Part of a small language model's weights: width 192, no biases in attention or MLP.
MLP neurons of a small language model. Each row is named by its layer, matrix (down: output weights) and neuron, and shows model dimensions 64-159. Each number is 500 + 50 x the weight over its row's rms, rounded and kept within 0 to 999. Numbers have three digits each. A neuron's up and down rows have the sign that makes its largest values positive.
After each neuron's rows, "fires before" lists the tokens most often just after its 100 highest values on Wikipedia text that the model never trained on. A number after a token or word is its count.

L3.down39:426437481548468595481380419441596474503497569527534498471523512533498527575435537542434480521621510546469581554499536504571486556555542388549506443501548468496442494458450504509480393460531524552513543442488540482467501463525497592405509439375512479420564503542550460540483581529509497534
fires before: "==" 27, "I" 12, "===" 11, "=" 8, "The" 6, "A" 5

L4.down198:492363581584516590473433599529595492548594573573509492463529530438531518549446571570496516520496576502513384473422568482521600523538500500476539514507507523497494552472521452498445468524424493516424555465440488545560583435501422518486481510439433460446524445435539471502463518425476485480
fires before: "en" 31, "ear" 21, "y" 7

L6.down177:452458468498473563487412558477568490602520482498610404480577554534492518469532540462530546456527464522524472506417465501506482468507422467578491488411410467537540462447404529481556318470468420566424442516484543479534457443558493479453533497530527537495374449431466449440455521428427577496
fires before: "v" 44, "ies" 15, "." 11, "t" 8, "b" 7

L6.down172:560385497382435472512415502457487530477443632530465549550546471499415499495521557564412439439349589518496468589520563462559509466512498521516536453451579583506478483509481530460508497493476446490375468580475494538488497459448455541531524554414542472500500464429505527563517497601453499512
fires before: "-" 99

L8.down374:526560479482455500588465451542546565452414533534448438520452527523531410544580432462429430497456531505509475529499566463456487487555489463522493475523539519419510485465434516480651511531485484535492587533369442570542584543527513437519426500458438523476519446494630495467582473565483487557
fires before: "or" 53, " " 15, " S" 7, "ort" 5

L7.down16:454560417566474590553541546490435499503491425561466498511436453573611496455535587513441522539503414511554528506447509579467550534460530535468486483421455580513484482546415427510459507493462475533564380519434468437510535424536427473531507510481520443557516496542523440504497451489503541510
fires before: " " 51, "\n\n" 8, " S" 4

L7.down210:478565402559588503580510497449536436483490434522474501591523488481502576564512427484463423465445481610470467442474435511532436494583487484557460485618421472430519445475525585529555493509577529498523435559482445417545418488429539432490492556518509432464557525523433505349407472515505437511
fires before: "u" 34, " |" 14, "ue" 8, "e" 8, "ed" 7, "}" 5

L3.down189:484631480569470467453460497554472517493517558572558529504502462414506410534501385480441454481564580488465527395421535472519470582508470516507462425515566491461535439475590523584481450498489506419515409501426505468508445504585489490607477520566568558426447527501523432480575445531460593520
fires before: "ue" 36, "u" 26, "i" 8, "}" 6

L4.down49:472537530458537554565462421439449506522518553515534466447505507420535487401497509422461474554539554461560491484489462544529464550491503458515582589339502468569537480519482510503500371366409549536589497523471437527540477425527443599494430518440502568484575482528569412533445550428523571557
fires before: "ed" 25, "==" 21, "I" 11, "The" 9, "===" 5, "A" 4

L4.down306:474474574546569480549524537451525535446452559471511470459530443453471462457452560518495473481502481428418512483514480459561486492563524545561450506586419478525528551534463474459465429352452489487484443543501422537477592517416428536435609538464575561494504435494505544503498563468592431533
fires before: "-" 95

L6.down151:572506407504560453500480570502532482463491575550487496509493510572482455496464500484535532482570426568530509553536470472460481448567477562490594563452527489497486513551469468594531524481476514462494528444445513484505505531508492609480462389451516471423465450579466509487521544508555444532
fires before: " |" 76, "2" 4

L3.down255:546470490391455584464446518513551430547462460481566563508556517447443448501525471551447424459491487469447455496608484496530520536553467429481528499545457488509539524538549529438532581560502444548496491512548477536515510540461559479567488519636478558513412467526447511519525451579535564571
fires before: "er" 32, "en" 24, "p" 17, "in" 9, "." 4

L7.down245:477523500516503432520470488542508576443399436440463561484425542514456506473503459449416426542466456472542442551466431458548471489495506535525510520438513602436537447513532509534571482468514481549538540501365406480528480486437498546510510492544550536510562398537520511432444526477579501529
fires before: "ed" 39, "e" 11, "ing" 7

L8.down267:603460563595532442541474519488435487612454550459526556467513569465551467503558493578475480544523484544545498552549467529432532567494496569484490464538563501575407489582448532422515564413438488538466525517560470462516569546470509518545595460555558565476509445414566551600487480510412476519
fires before: " " 69, "t" 8, "o" 4, "ch" 4

L3.down158:673486563528546543517625463525532461527440504490463503453586486492470482462488463486479444475447448490527539396448501514484530493417541619459398580469592459511494578489560608537538511554505515483565495578458493419599527537553495463586497510547594493491481503442523466549490472544480557459
fires before: "u" 20, "end" 13, "p" 12, "es" 11

L4.down241:443498499475561552557501596553519510559556536439510413521557474375532481528449493471548496474462470437622518500550530508497586468506460489509495456431462585501476518540598518521466505520562477390457525530376610448550468444513513582478397549479573450487435454452515474515518533523539532490
fires before: "t" 21, "ag" 12, "m" 9, "ch" 8, "ound" 8, "r" 7

L6.down344:479445494502460471539389498530502570513477523615538541411445479540550465452494529587474451346429575504491492470484429479475533507500493458546509492459455533472525499558502408533438600556485545549542500509481499529479521474525524389475500539471523494443465517505596437439578518527518526485
fires before: "-" 91

L3.down97:457522470508497470542586509521558454491569523479455461572498534500508397563499429448468525495510518502564563494470374509367482504516504553511568462427490482495399506525507509460465474481493525500487525476554460491515475481485515479443546407491570378525552516562439440530437538546421388500
fires before: "er" 36, "r" 8, "y" 6, " |" 4

L4.down258:514515453483588453582588464461495375506365497546505513527524527499469515520490512526491431430544512520487524528575440351466518486424470488582421468606492559430477476484534540416496484445510468490516569530489420612531579505482463508603483532395497453451532492554400496470509571434446498558
fires before: "d" 18, "t" 11, "n" 8, "k" 8, "c" 7

L4.down216:496530434442482560524493513556508498460464601519518525502515554437543429434572463553473578530477388474489508402463445433505482553557490450391458510544547466570615418493546495456443412506516543480533498530454542513534566519469450441482481537445496367475447493481557521548487519520447484414
fires before: "ies" 18, "s" 11, "ial" 8, "if" 8, "ing" 7, "\n" 5

L8.down100:534514473474597521452447490531533412505532507453520506580590499503479506504404512501473524407509505462631483615472510485431429501532500494499525530516481434520565559528485517516423538468430494530505489477414431627539495543528452573501494449448467482511500582482502450518505493552488399417
fires before: "am" 13, "r" 11, "il" 9, "ar" 9, "a" 9, "in" 7

L3.down271:601528378504454486502507591414458537599558519644496577536499495535522438496519479550455531476482467455556507452594503531516456479457515476537470560441462456410520487405393534458513507617552533490614505529571537392507571472537483592582473525456500500634532486443515506528513447531540492527
fires before: "p" 23, "ver" 17, "t" 15, "ut" 11, "w" 5

L7.down181:493454546525458491477547427514492437520448507585481457442495463568481478441534463655516449448570424427556492566550488489452465528497428521515508570535451417443491485620453488484522553539481516563539471445486530535469601526473499526546498415507527600567499470430496372478471512514520425543
fires before: "p" 21, "ul" 15, "id" 9, "ear" 7, " to" 7, "c" 6

L6.down368:464551489481465586406495497547528551567405440543482540422573472507446532468534548435451375462474604510459457440487492565522450458434475496403477554455440515538484491512488496373554459517515617515435493494480536553501527487456434442467556479520593457554471458528573484494506466573525457527
fires before: "-" 41, "|" 30, " " 10, "|---|---" 4

L6.down160:544458570563492566567568454462444516402442381523517490535503411500486492450531531443530498556514498483488485530520448490516520480523619453345525572456527548587514501486534489488547555469484450561525477505498453400518613457481522511507558564465487493444452547538439508492574595508556583579
fires before: " " 20, " the" 12, " p" 8, " d" 7, " a" 6

L8.down227:533476547492590508371444552427585429520498561517498464470571563408428543487447512572565517476570537561472419424470430480412579521422476438418580559474515479459526472570513542447415525474566499476485541491450546562477566432479469634477411534490476404503566443573587518525550568530449566587
fires before: "or" 24, "ou" 17, "d" 7, "el" 6, "b" 5

L8.down97:530453627445438435456477540563502471525518521481457479580555527424500561573504544526493504473480492511446410358490518571487462459494574450588449574469549550501443559603546487471571501460481511492440471505475571420420572488508475477429432408531425484502460478479440503430561539422512415435
fires before: "ed" 32, "ver" 14, "as" 13, "e" 8, "ing" 8, "le" 5

L4.down145:496528354459560479476558534488542538496511503448430559531445565497517543537525565517593537533477476461541521554469456576427555442573446536390456540494554544514506526511472502464517472460483489499520462476395519506513420501516545519582492544459510404470419445428502481628501576487524495449
fires before: " " 25, " the" 16, " a" 9, " M" 5

L8.down366:466476514473649463529506446371490460569453538452530428516592548391517560575526493460536532461558361534515480497440527557491464522615530533511450471496540481524518398509454470479549492472472491515573448578418504445508566432493549540451432485448474430494481518487556483458501510556477489501
fires before: "e" 42, "es" 13, "ed" 12, "ment" 6, "ions" 5

L8.down253:525546449416425475518564399518516518539397516479460485424453470478491505524476544582535459516500451476556477562550457508538520521542549436550546579524553519512450570539526446432637564539529440523461511472484460473522499480511446487485622442542468597487452544453478514417572531532477467527
fires before: "p" 27, "c" 8, "l" 6, "n" 5, "m" 5, "ch" 4

L3.down112:451566490414568488470513556509439525500509575410461506555486426512522561519517510426433539558601494507468568543450521481511432580441560492408528509472524459558511540561520488457521463463526539466529486465485577455520492440420591466437515512475466537520542482503467509571434474506452414499
fires before: "ich" 41, "o" 29, "i" 5, "om" 4

L3.down337:541581471496417517539530468466459500463559486477441509550499488475436464488490474495433539522509473520506424436381574469576427497545457461461455543532574526445491464522534458427469507443377540449506532506431582399511513430579492572503469438434542441494517486493581552488567557523595466428
fires before: "4" 20, "7" 11, "3" 11, "0" 10, "2" 10

L3.down222:501398558383535401567554489510511443544438472464469463457478484543483467577482494551538504569511510560433495398514520524438503550507453500499581593540459542587513477572535532487520452520497622447662452626534554483413548464498558463510501504529420556563556469526473506507440465545479458433
fires before: "an" 35, "ed" 24, "s" 7, "a" 5, "e" 5, "as" 4

L3.down377:474477539487476539491476504508491524515468466507526549506500432533491469514382524406480545412578560520459528384505539489438525381464527505492519638488492564477503406496589589478538463536441493488512435567636485511528641561414557472551516468519473594428451477499481476545479436490528524510
fires before: "t" 35, "l" 19, "p" 7

L8.down224:458466537442509453410494463433469486538551596391578480469554489404482544561528368466512491544593442515535506555513481438457510522477475524451534564495464481454519527433481576517568427512426488530524485498524516557547570509488440555539425596551465469572535470442540417412497504446521493533
fires before: "n" 77, "am" 6, "ly" 5, "et" 4

L8.down248:465372554538414531476475515453592546568506539504472508524562536494526506457472472535488491347429515557505427415488519467592542496500494559496461538429511508473555522522447485520472510474402511474478452455501547470612460574481536519467558571497488504460552570436475606494452465544527577609
fires before: "-" 87, "i" 5

L8.down230:481476535525543504544430536543584483557569560444550437432468538432573496446551497485603506546489532463475540486531442539529410482486448484595494490544493488526440572474429491467505521419504532541561519478507464430479470491595424381524539488432638489603477498543627550531510495495404527538
fires before: "-" 76, "t" 8, "g" 4

L7.down373:532484414475527502484641449448551508468507535560462555498528549550494605519439559538481475415408488459501493476528607532546515575577471534533489489466470498471525527571531538575543494577480478557535460546507486487472509498466567454531522529468491569429456505458566466565456463514410550432
fires before: "o" 16, "p" 13, "an" 9, "am" 9, "il" 8, "a" 7

L6.down255:525486508470482576448460433481611580542505533445431478484408449461473570641514497522538541485541501408571478558404559483466481468519489562506446499502559609461540466508524610523558499468602505496563500490516507587534498565500506533529497542486510455481528512473477528550445539503482440433
fires before: "ac" 12, "un" 11, "an" 10, "at" 8, "ad" 7, "ight" 6

L4.down169:571488568514461473414550422524501449525494517506493392470474512542493487495394599423486435609500490444531607514493474526504492558489488461509433495617566494467513487421498564530510440414439508383537561567574465521528495594484492560514490550413535490545464477563453494517532514455475539499
fires before: "-" 72, " " 6

L4.down242:442604521464415616482426511535481571520553580492541474456490461560551464404483541561373474432608521479530569517483440554423563554443435447427518600507483519547393568563422567551436528489532529495571469549550447535381526510519501502421565541500525456523469424502478448476491476476463499523
fires before: "it" 25, "e" 14, "t" 10, "r" 9, "ed" 6, "all" 5

L7.down357:538478518445458515530392490521596554516513533449519532553449511503532555514490518484580457450452500437429425518452444434469391500549560562450489504523554529455507487555510543491463447421545383510617481551451562561426444459551390423445372510504519453502502486404460514456477552465459517493
fires before: "ay" 41, "ac" 20, "an" 12, "at" 9, "om" 4

L8.down229:428510499554524561569517495419525510518417504472362475473625515457438586479486552530543567510517466572476523425472456562551490498483426460508487471445596539592468474524478477469567465435530488509469506492503559455451521466431541502369403560433547538481511520554511479517465500580570416512
fires before: " m" 23, "ed" 15, "." 6, "b" 5, "es" 4, " f" 4

L7.down350:517519572533363559450571416576591527549522452482524502467595508576494500559466546486399490500577440538594565481495519431511523586480509471490474563460385449559461540545561472385517468432477541585575393534534483528490401430490519450541580453450451477518449528464512471435492446471563364513
fires before: "0" 29, "ain" 25, " |" 5, "ed" 5, "ry" 5, "k" 5

L4.down338:504467474533468433507520426560470472446436427474549450539483537536556499456544505420498541496471416487483569465470489499483467558467496496486507484503457431509489415551487460452535521527554560579429444511475560574444534498477534524538587492385471491602427457486483460532563519487521426407
fires before: "re" 20, "is" 20, "r" 15, "os" 10, "ir" 7, "ou" 5

L6.down136:424458531441475547554504551497579589529492649522503497483506447500460579507545506489577503510581473558502544482506484464543557500365586531501534496529430426487454470478464494469547462475552434415532551520433488517454444563548494557535554607573538409451483561481424424500471600482490497408
fires before: "en" 16, "r" 11, "o" 10, "am" 7, "ro" 7, "ol" 5

L6.down179:529460490565462480360524481475474561507504461433448558434502509523459505467555505550495509484523468491561510454543550507471479448497549544437471469524472608543541552533578556494528546496483461515580473483546516483440562499423567432414524512466527476593571458518427468520512483445537420510
fires before: "p" 23, "ay" 20, "ac" 10, "c" 7, "ut" 6, "an" 6

L4.down43:446464512562453598489491506562484526540447542569464448389464480520550488427425525457535482467514550526521473362454551471505546452525570438455447443518431465468561484561451571551528511441488420513495550546466516551505498483517530528443588485552423434473497460480528471502632527482498481578
fires before: "o" 25, "as" 8, "ol" 6, "v" 6, "us" 5, "ub" 5

L4.down127:487642410517402425445551481504625523516438545444590556556522479504456491564584498467460544529425528544454519512489433395607469505513483488577620499471500436462547490528470488534493441576528495505544474495493496467533517413500544485516535651522511423586501509526507478459559568412530464486
fires before: "s" 14, "n" 10, "i" 10, "is" 10, "ge" 9, "ly" 6

L4.down322:413509512582540498608490475465443536507498493431440460574548492458576455507549627631486526536501509491451477473449565455564517547473509485475373471546485484463554462538486478452509474442466494480527434482500498562550531422570531411567494516573485484488501529487546479521440566490540420455
fires before: "\n\n" 83, "==\n" 5, "==" 4, "x" 4

L7.down218:443564463448439518518544473572423456483420546387452431524466478465517517468560485509558450532522477542567479539523511528555493510480596486493463471572496524530573571531557579478433521499560526575479562421445576456489473521553523503415487513514501525508422448505479453524441520550478436503
fires before: "e" 16, "i" 16, "s" 11, "at" 10, "ation" 6, "d" 5

L7.down221:574457503534411577426534532580458484539520508568506514521509471466500575480621507471499444430500414573566458412620526430514528535499498499457409506553446507477516487491496541461417483507475500551539453466418574474530485462567535531418401594345454539497524412498445508545525420570441568436
fires before: "t" 21, "st" 12, "s" 11, "c" 7, "th" 6, "f" 6

L3.down171:540535428482462502541471548528449505521414487439515513454581516471402557537514569538493518532623517512496549493442593424453446544492573458440537524434483449446542585469513565538585589580479477579602504490514564461476506479543505467560559502536518528521507458577540535552418583489502419526
fires before: "is" 26, "i" 12, "a" 6, "an" 5, "om" 5, "it" 5

L7.down227:555501540485484615408481496536531468564557487429466538510537528478474531419494504539569373486421556483528432475520634553530524447462419543497578550432493502480568485457497504521399496574431517574382578478566536402459493449513426451496409528456537537536490464515550573552504457513539496537
fires before: "g" 26, "v" 10, "le" 10, "or" 6, "us" 4, "y" 4

L3.down202:578510461513545516482507595535414496504450495581421581432491477522504458469515540504486532494511542512517525505546437507559466466504524412550500510515444532559516512440465518339545538446444497407498605425513503519429534521487457537578456540551482540568498444482461489528529560507485503510
fires before: "n" 23, "p" 14, "r" 12, "ct" 6, "t" 5

L8.down228:466483434522521518553439542443436442466515575462510485519511517446510498534557548515498549421544521508462454530492470449455392570427525519521500410490453523529485534555510542477534476448594544480471421454472513500532543486470529521500492583401565514488405522515479519559475512503536452598
fires before: "|" 43, "r" 11, "er" 8, "ate" 7

L3.down339:452473557538443506555461462497544587525571533547462430590483452580541458482487522523526504526407488515537462461497500452657494493487425511543494452494493568500485384525549468517443533493414495509453569427416618535493506471530576449520515440471528432457514519532534479563553482521597521553
fires before: "o" 33, " as" 14, "y" 9, "ry" 8, "ol" 7, "ic" 5

L3.down378:472504404501527545441457492518596587418533449453434628476505520534533466451411527415449472532476453503573406611528521460484531473483525483465541578439534542456532472472402483536358458518453652494530454435525442510490497450539492512543426527491505523522522488448568536499522433407478560509
fires before: "ies" 18, "==" 15, "h" 15, "ial" 12, "===" 12, "if" 8

L4.down316:468479435636478517570485512505477562450466462574512525506386503527573434590557470486523485436381504507538578491497542454459593413456551496572494454515576588470516534453485492434479483515451524549507540402524508488483554468451491526473542539503377461586480587512571454486534518505429425527
fires before: "l" 39, "re" 9, "00" 7, "d" 6

L7.down352:523435532442540461480570552519563469499569505563374626503506469552483434384467536518409457496409486492559440487518493448607443512461488464588498540573446467563443487547472608434480448518498618524532514543502473476443463528482414522497537567542617485465424519523530510546471530522428510541
fires before: "-" 100

L4.down175:474441515512480581428440527561485508499471521459447499456503490450473510421481526568515461535462441558544419395593485582534500459458537425631559537588562555528426496411426457452517511429446538477544511511398396500463500459472450467468531507448459504584500500530423513495499489472473484488
fires before: "n" 28, "st" 13, "ri" 9, "d" 8, "i" 8, "m" 5

L6.down236:514550456455488564519634432512416521436570554436565563592443415512496564463549552536549642561549510580445499485464474452525474520557587528520584479515462508514514461476479588473482549528535585421453485487487504509521543465519487568477532521538464441466575566401522569531488502353432476488
fires before: " " 54, "00" 18, "ear" 5

L7.down185:529509527461572460539441426434568415484491479443500574495429545397561504592616403488446561499491487568464428523540484547440441414569515446457466423547539429500543541532548445554522423480532485424560428448527409567547541455542490535523478506524408442572445568447554503543498439401519478533
fires before: "ow" 17, "ort" 11, "l" 10, "ip" 8, "ou" 7

L7.down32:541432500582517509592456476525513493571544515549560473467558465366590536437568540442398466543437494474524563447490524569478465477556530447461528484565508531540559373471487482498408542449554462483411549522569500540535470517499498513494542452472515442542505526565490533565465560552396537471
fires before: " the" 35, "t" 18, " B" 4, " " 4

L7.down288:491538505557505500422536523419532508488456484579432528534546470540503573469486467457464518471544484571441496461396560430484423521495459508543515490436494461576440478462519540463532418506426557510455497573442481466406467485511517424530465528555598553462549427569556527388454562519502484546
fires before: "|" 39, "-" 17, "n" 14, "m" 7, "er" 7, "ber" 5

L6.down258:417542518507481461470514520525498506524512650545461545498490451502476491609502431389512457561552428443487450527494442509457517527559508518442409475545590557510526410495425574545467532574530496444563471470481485499534531626518515605437495570544539540478461469574523602465522498552491491514
fires before: "or" 15, "ou" 14, "ear" 14, "ere" 7, "he" 5, "r" 4

L4.down25:504527517440524434391497456446522442536375474607528425445486450624627534371444428503516485472537530460516495567433433436493392449520527482576499542488495468532443521487555469583494455509580453462509426485542518544503480532490546602484482528496482482541537472512447451458484622525488437508
fires before: "n" 45, "nd" 16, "t" 6, "s" 4

L7.down374:536518434510531542506546485415476536480559542559478571392493524491517492507508544518439557466468492535472427466467568536576532504519545479494523480469417481488510475549557484530395453473510522496428528512572469525519408484571574400519447523545575533490568553533461409535420581431404452504
fires before: " The" 23, " A" 13, " T" 8, " B" 8, " F" 6, " S" 6

L8.down220:510431428526511522440543514564503524351485429533445473430463399511545426452395556460567594502461423597444470481409457467480441564526495460537531474447568560475486461447501457535543484560461540654476436470493530516467506556437511452501649493574559518507477519467517511442551493491446469547
fires before: "l" 17, "p" 16, "ri" 8, "v" 7, "t" 5, "ct" 4

L3.down150:575498467559516614472507462448540423447489520547558420496484439462513543497510480531435484451507517536469488481532462401488471536514451488508510378472511581518522559486417458477598481494482587410536501511509627565596600548504529532532461528485519515466482591550578576489489496404535586553
fires before: " " 65, "\n\n" 8

L6.down239:457486581545515484574554451451497601491538492489390521455589478476491471554438465527516534478533451450467420581459464539510492525554541409513506608496441428555450495441545556555455495620454556570545402530470483450543517433568536571561537478561528545487467495465514564520519543537462423452
fires before: "-" 87

L6.down137:484530504525483415545409431413498523551538525575559530427486444524553480552504519453408522408494567503493532542541593534543445513554573485489465480534448534493466572408564426542447422487525534530528462514574501476540549476526624447493445539469530450447467486566556459488447578505464463490
fires before: " The" 19, " A" 13, " He" 10, " S" 8, " T" 7

L3.down280:465518445474563488538496383539581459430485476552524429498501503613579516460540532410564507553500447484470468465557460401500439448548454506521512451645600496448528448481569471454493443495450484517478544576406456561484479498489430462504570511568465542543523527504536531516546533477482533452
fires before: " " 34, " was" 15, " s" 5, "m" 4

L7.down33:475477542525479425415461511472542542463507487564477512447444498475519458498550452456503528572524437429542422494478475469526436562555586410529516581509466529526508468506540455411551467470533483500529522623540549506472526513584517525570426500446411445585468461489560418458522552511508471503
fires before: "y" 27, "ry" 14, "ed" 14, "er" 10, "es" 10, "ing" 9

L7.down138:506438460513529526478531515518450400461528515543548464504664569502573482374425513435488427469496464545542503437510419525500533492568524492529516491487509556516434562483542499482505462501570608568405448574520494408467412490614501510456484551499542552500476477456499432549523553559433489560
fires before: "t" 32, "al" 13, "d" 7, "st" 5, "s" 5

L6.down113:489459565478428607483472508504523500584524543535575547495516554517475526435496551530544404464532539540495454421542556460470599485537509508495506516498527495540509457613564457496510432422561576492484535380466452457488559429612490524472478566541410487407578459495522439544565525471440455456
fires before: "d" 22, "t" 18, "a" 9, "ay" 5

L8.down217:539503466511466566461470476503542513498496524509501574435512540512494449558502514507486512538532491471437439455557469513537492546535492462504584465482440488575494514483519458505415439546457519552531490535442482482471428522480613413412456561445489554492411528566500469433376584482507491504
fires before: " The" 15, " A" 13, " S" 10, " He" 8, " T" 7, " I" 7

L8.down310:436589568489545454469511549452496535590406474599497435398506467513520473507433475466549410563516497443539616519516500539468551464538483537487537490550565559510439537395443526459567528527564427516614520498533470522468519485494564495498524551545575444406457453538499486520486569452393500522
fires before: "ere" 36, "ou" 13, "he" 12, "r" 6, "ound" 4, "is" 4

L7.down219:521533599493540461354544473418453453558555495505538457524471520513437415489434577487555490593584500408559504491513547512413552416371539476499490481519546473473530532530620471565493461581576482485500514517547537519454537473500419481436555510559502475508454520510468486481537486447468473471
fires before: "t" 30, "th" 24, "ound" 8, "r" 6

L3.down109:549557518481578477459409613472469504457511576500524503457504371508478540508518507453538466522592518506535555423569545482356506508420528493417513531548559509570501553502577571526567536474514444468526528440486495545484466448523482505480483463479473489528425506487495549535528421513418525438
fires before: "p" 30, "e" 28, "m" 13, "el" 5, "en" 4

L8.down189:523532613439541566555522563547489426523491541484505492517480539533491601575498566470488509470480526433551516555510540472458431559536516488549581514469495483450446517537599523574418418478492471542527497511510458498420510479510553505560455415517455566464499523387526397478458521397540545507
fires before: "er" 47, "am" 7, "t" 6, "p" 5, "ra" 4, "ry" 4

L6.down155:408505520512407567434488534466565599491543487530536534518451555408471505485415568488521498565516590563503474543522490530543410455509446471465567612553590523448556523494471513538489576485510582501501437569584416500522617504526452535504461462435460439477532479455505476442513569450600507547
fires before: "2" 15, "4" 12, "5" 10, "6" 9, "8" 8, "3" 8

L3.down114:489495426466417470486461570568518461491581518493515444563441474452431491536406527566563610502464517469430565559525434539498541510499489563451485476520552500467585540550548455553523435541564543534490578468413604588491570497445556500480579421525475484578499582413542500541506464480489461505
fires before: "in" 16, "et" 13, "ot" 9, "is" 9, "p" 7, "il" 6

L3.down173:483540515500485487520477548449530495532557511472473490532495527609455462505524552537452520431623539514471511516512570459489461529647483532493481526548473454555511575652470609574405502457469512561544534572419442520511530448441461460496628528508476524473428476472566457498409530424466615566
fires before: "ich" 43, "o" 25, "i" 8, "p" 4

L3.down376:595550394486575582564516475497517428473537549538472436467442492458536547450505480525483545514504446525612552475495487574549469482502514460595478484592526486435555526457545468493478461536465553631396422587595523521493538496478424546551465418530546473532521526469606585505535394504521583555
fires before: "m" 17, "ch" 14, "t" 13, "l" 6, "k" 4

L7.down200:419456387451499451532504552485495450552477423450412533468397573517489541513508600504446530438463528485541447622418543471547569530544474491436502475518446499482462504586476604460513470527500543545579509453381496537503492538412524575503539542463488554446451576456495486587509422565434498515
fires before: "p" 37, "r" 22

L7.down302:484513398567502502517478467566534443469497533474532511472470530511567408537524505475524543441519536532518546487499495473509542568478465500473511530501546458656531518507523490404575383465519535556539406509432520461534610534437582409517473448497508410471466511426473445490555522584544460491
fires before: "ear" 40, "il" 11, "ou" 6, "in" 5, "an" 4, "is" 4

L7.down26:356518478600468485473469513603453539466601590551561481408505470565447480554413601489502452437532494540493566499458496443533444566468429489490506410497439526519469501460578462489522528380532436497507488437533429428522476481502526585463520474533460406451470411489425475494423480534518444428
fires before: "r" 14, "o" 14, "en" 11, "ra" 6, "re" 5, "l" 5

L4.down377:541415444516523477496484511446511432492475508526587590531491539445532519495480526565531565397410499543502543499494505490478494550504496494544558523468476578579602478485522496395527475424533509402435421557515538474522472550479527501460513450466449406497530520449555511469586553474449557499
fires before: "er" 33, "or" 23

L6.down321:489446536526489470448529448560491495439494462488508522404457540553440430509447473442395521467482460417422551544540512501511475476561500415543573495434503542504467500509507562385480554551528457480535561596498544530438538444453593576442463508467422517558559492580536456435562429459502458510
fires before: "il" 28, "p" 17, "ver" 12, " |" 7, "t" 6, "z" 5

L8.down243:418550417536506463503467474496494516582550528578497465423556485452505485504440518491522432382516591421494504538422486472508542529572490563469457411488477580520493581556444563449520547602479502567596528516495430499410599529556560437519489528495513502507525454489487544467582425591526537456
fires before: "ear" 27, "ou" 22, "es" 6, "u" 5, "or" 5, "i" 4

L3.down272:439502489448531538514416482502464539605464466484518379513605524493493508530394435519482390497597467560538551481529505587427525541393462476483452504491503499436506483486511442564533453521508501545418609424532470505457491381498521415519515526491514451520416395493439491537448476499451431518
fires before: "ent" 15, "al" 15, "m" 14, "en" 13, "re" 8, "ed" 6

L3.down16:523549507555476522464496412557518411507566586490618593577476545517516381449445485548542537593516559488597543343416491546466444456454468542529512456450506446469534459577512564394500504512466515457470466510478492554468493542518542477564560471463508379482490572547518493499422505505431516564
fires before: " " 46, " T" 5, "," 4, "i" 4

L7.down270:470513526494468491484539529574542514509606484543523481394410473384540358554548410564479538508586446517541476561504490525543510563425602531520494496507497432565485484494454424519433495538441486502565528524504608579530533526620431437554499511447537544460505427537459489572484559431463469491
fires before: " |" 47, "u" 13, "." 7, "s" 6, "}" 5

L4.down382:389524510517544474476519592471487541477428479547430507546431532518481453454516477479465511552536639524466567520554571537542408516509565545515537489465579577602480492552469519542504448457537506480515494487547479539569551457501496527442524377497525500389455535526484488469453519560576566496
fires before: " |" 63, "–" 6, " " 6, ";" 4, " (" 4

L7.down273:478399522462602467555465431510508540436482474475599451547441482518505452463423544485495482545540593460555444541487490478447509515525466421534477481544508470534418477470574464595595483389506517562593450465558450450478516495414423492579488538621476464595502592466547571496479447566500437483
fires before: "ort" 16, "o" 13, "l" 10, "ro" 9, "an" 7

L4.down315:439482496524569582521472478574520442352539534520535507527499490430414477526477504527470506577488505537499513494457541492556475422528519498434579546490476532479392536565488452514397462467540477522450448512620577481583550507475510501394475530444522521462516423494447551475597456535487584488
fires before: " |" 31, ":" 9, "–" 7, "3" 5, "2" 5, "." 5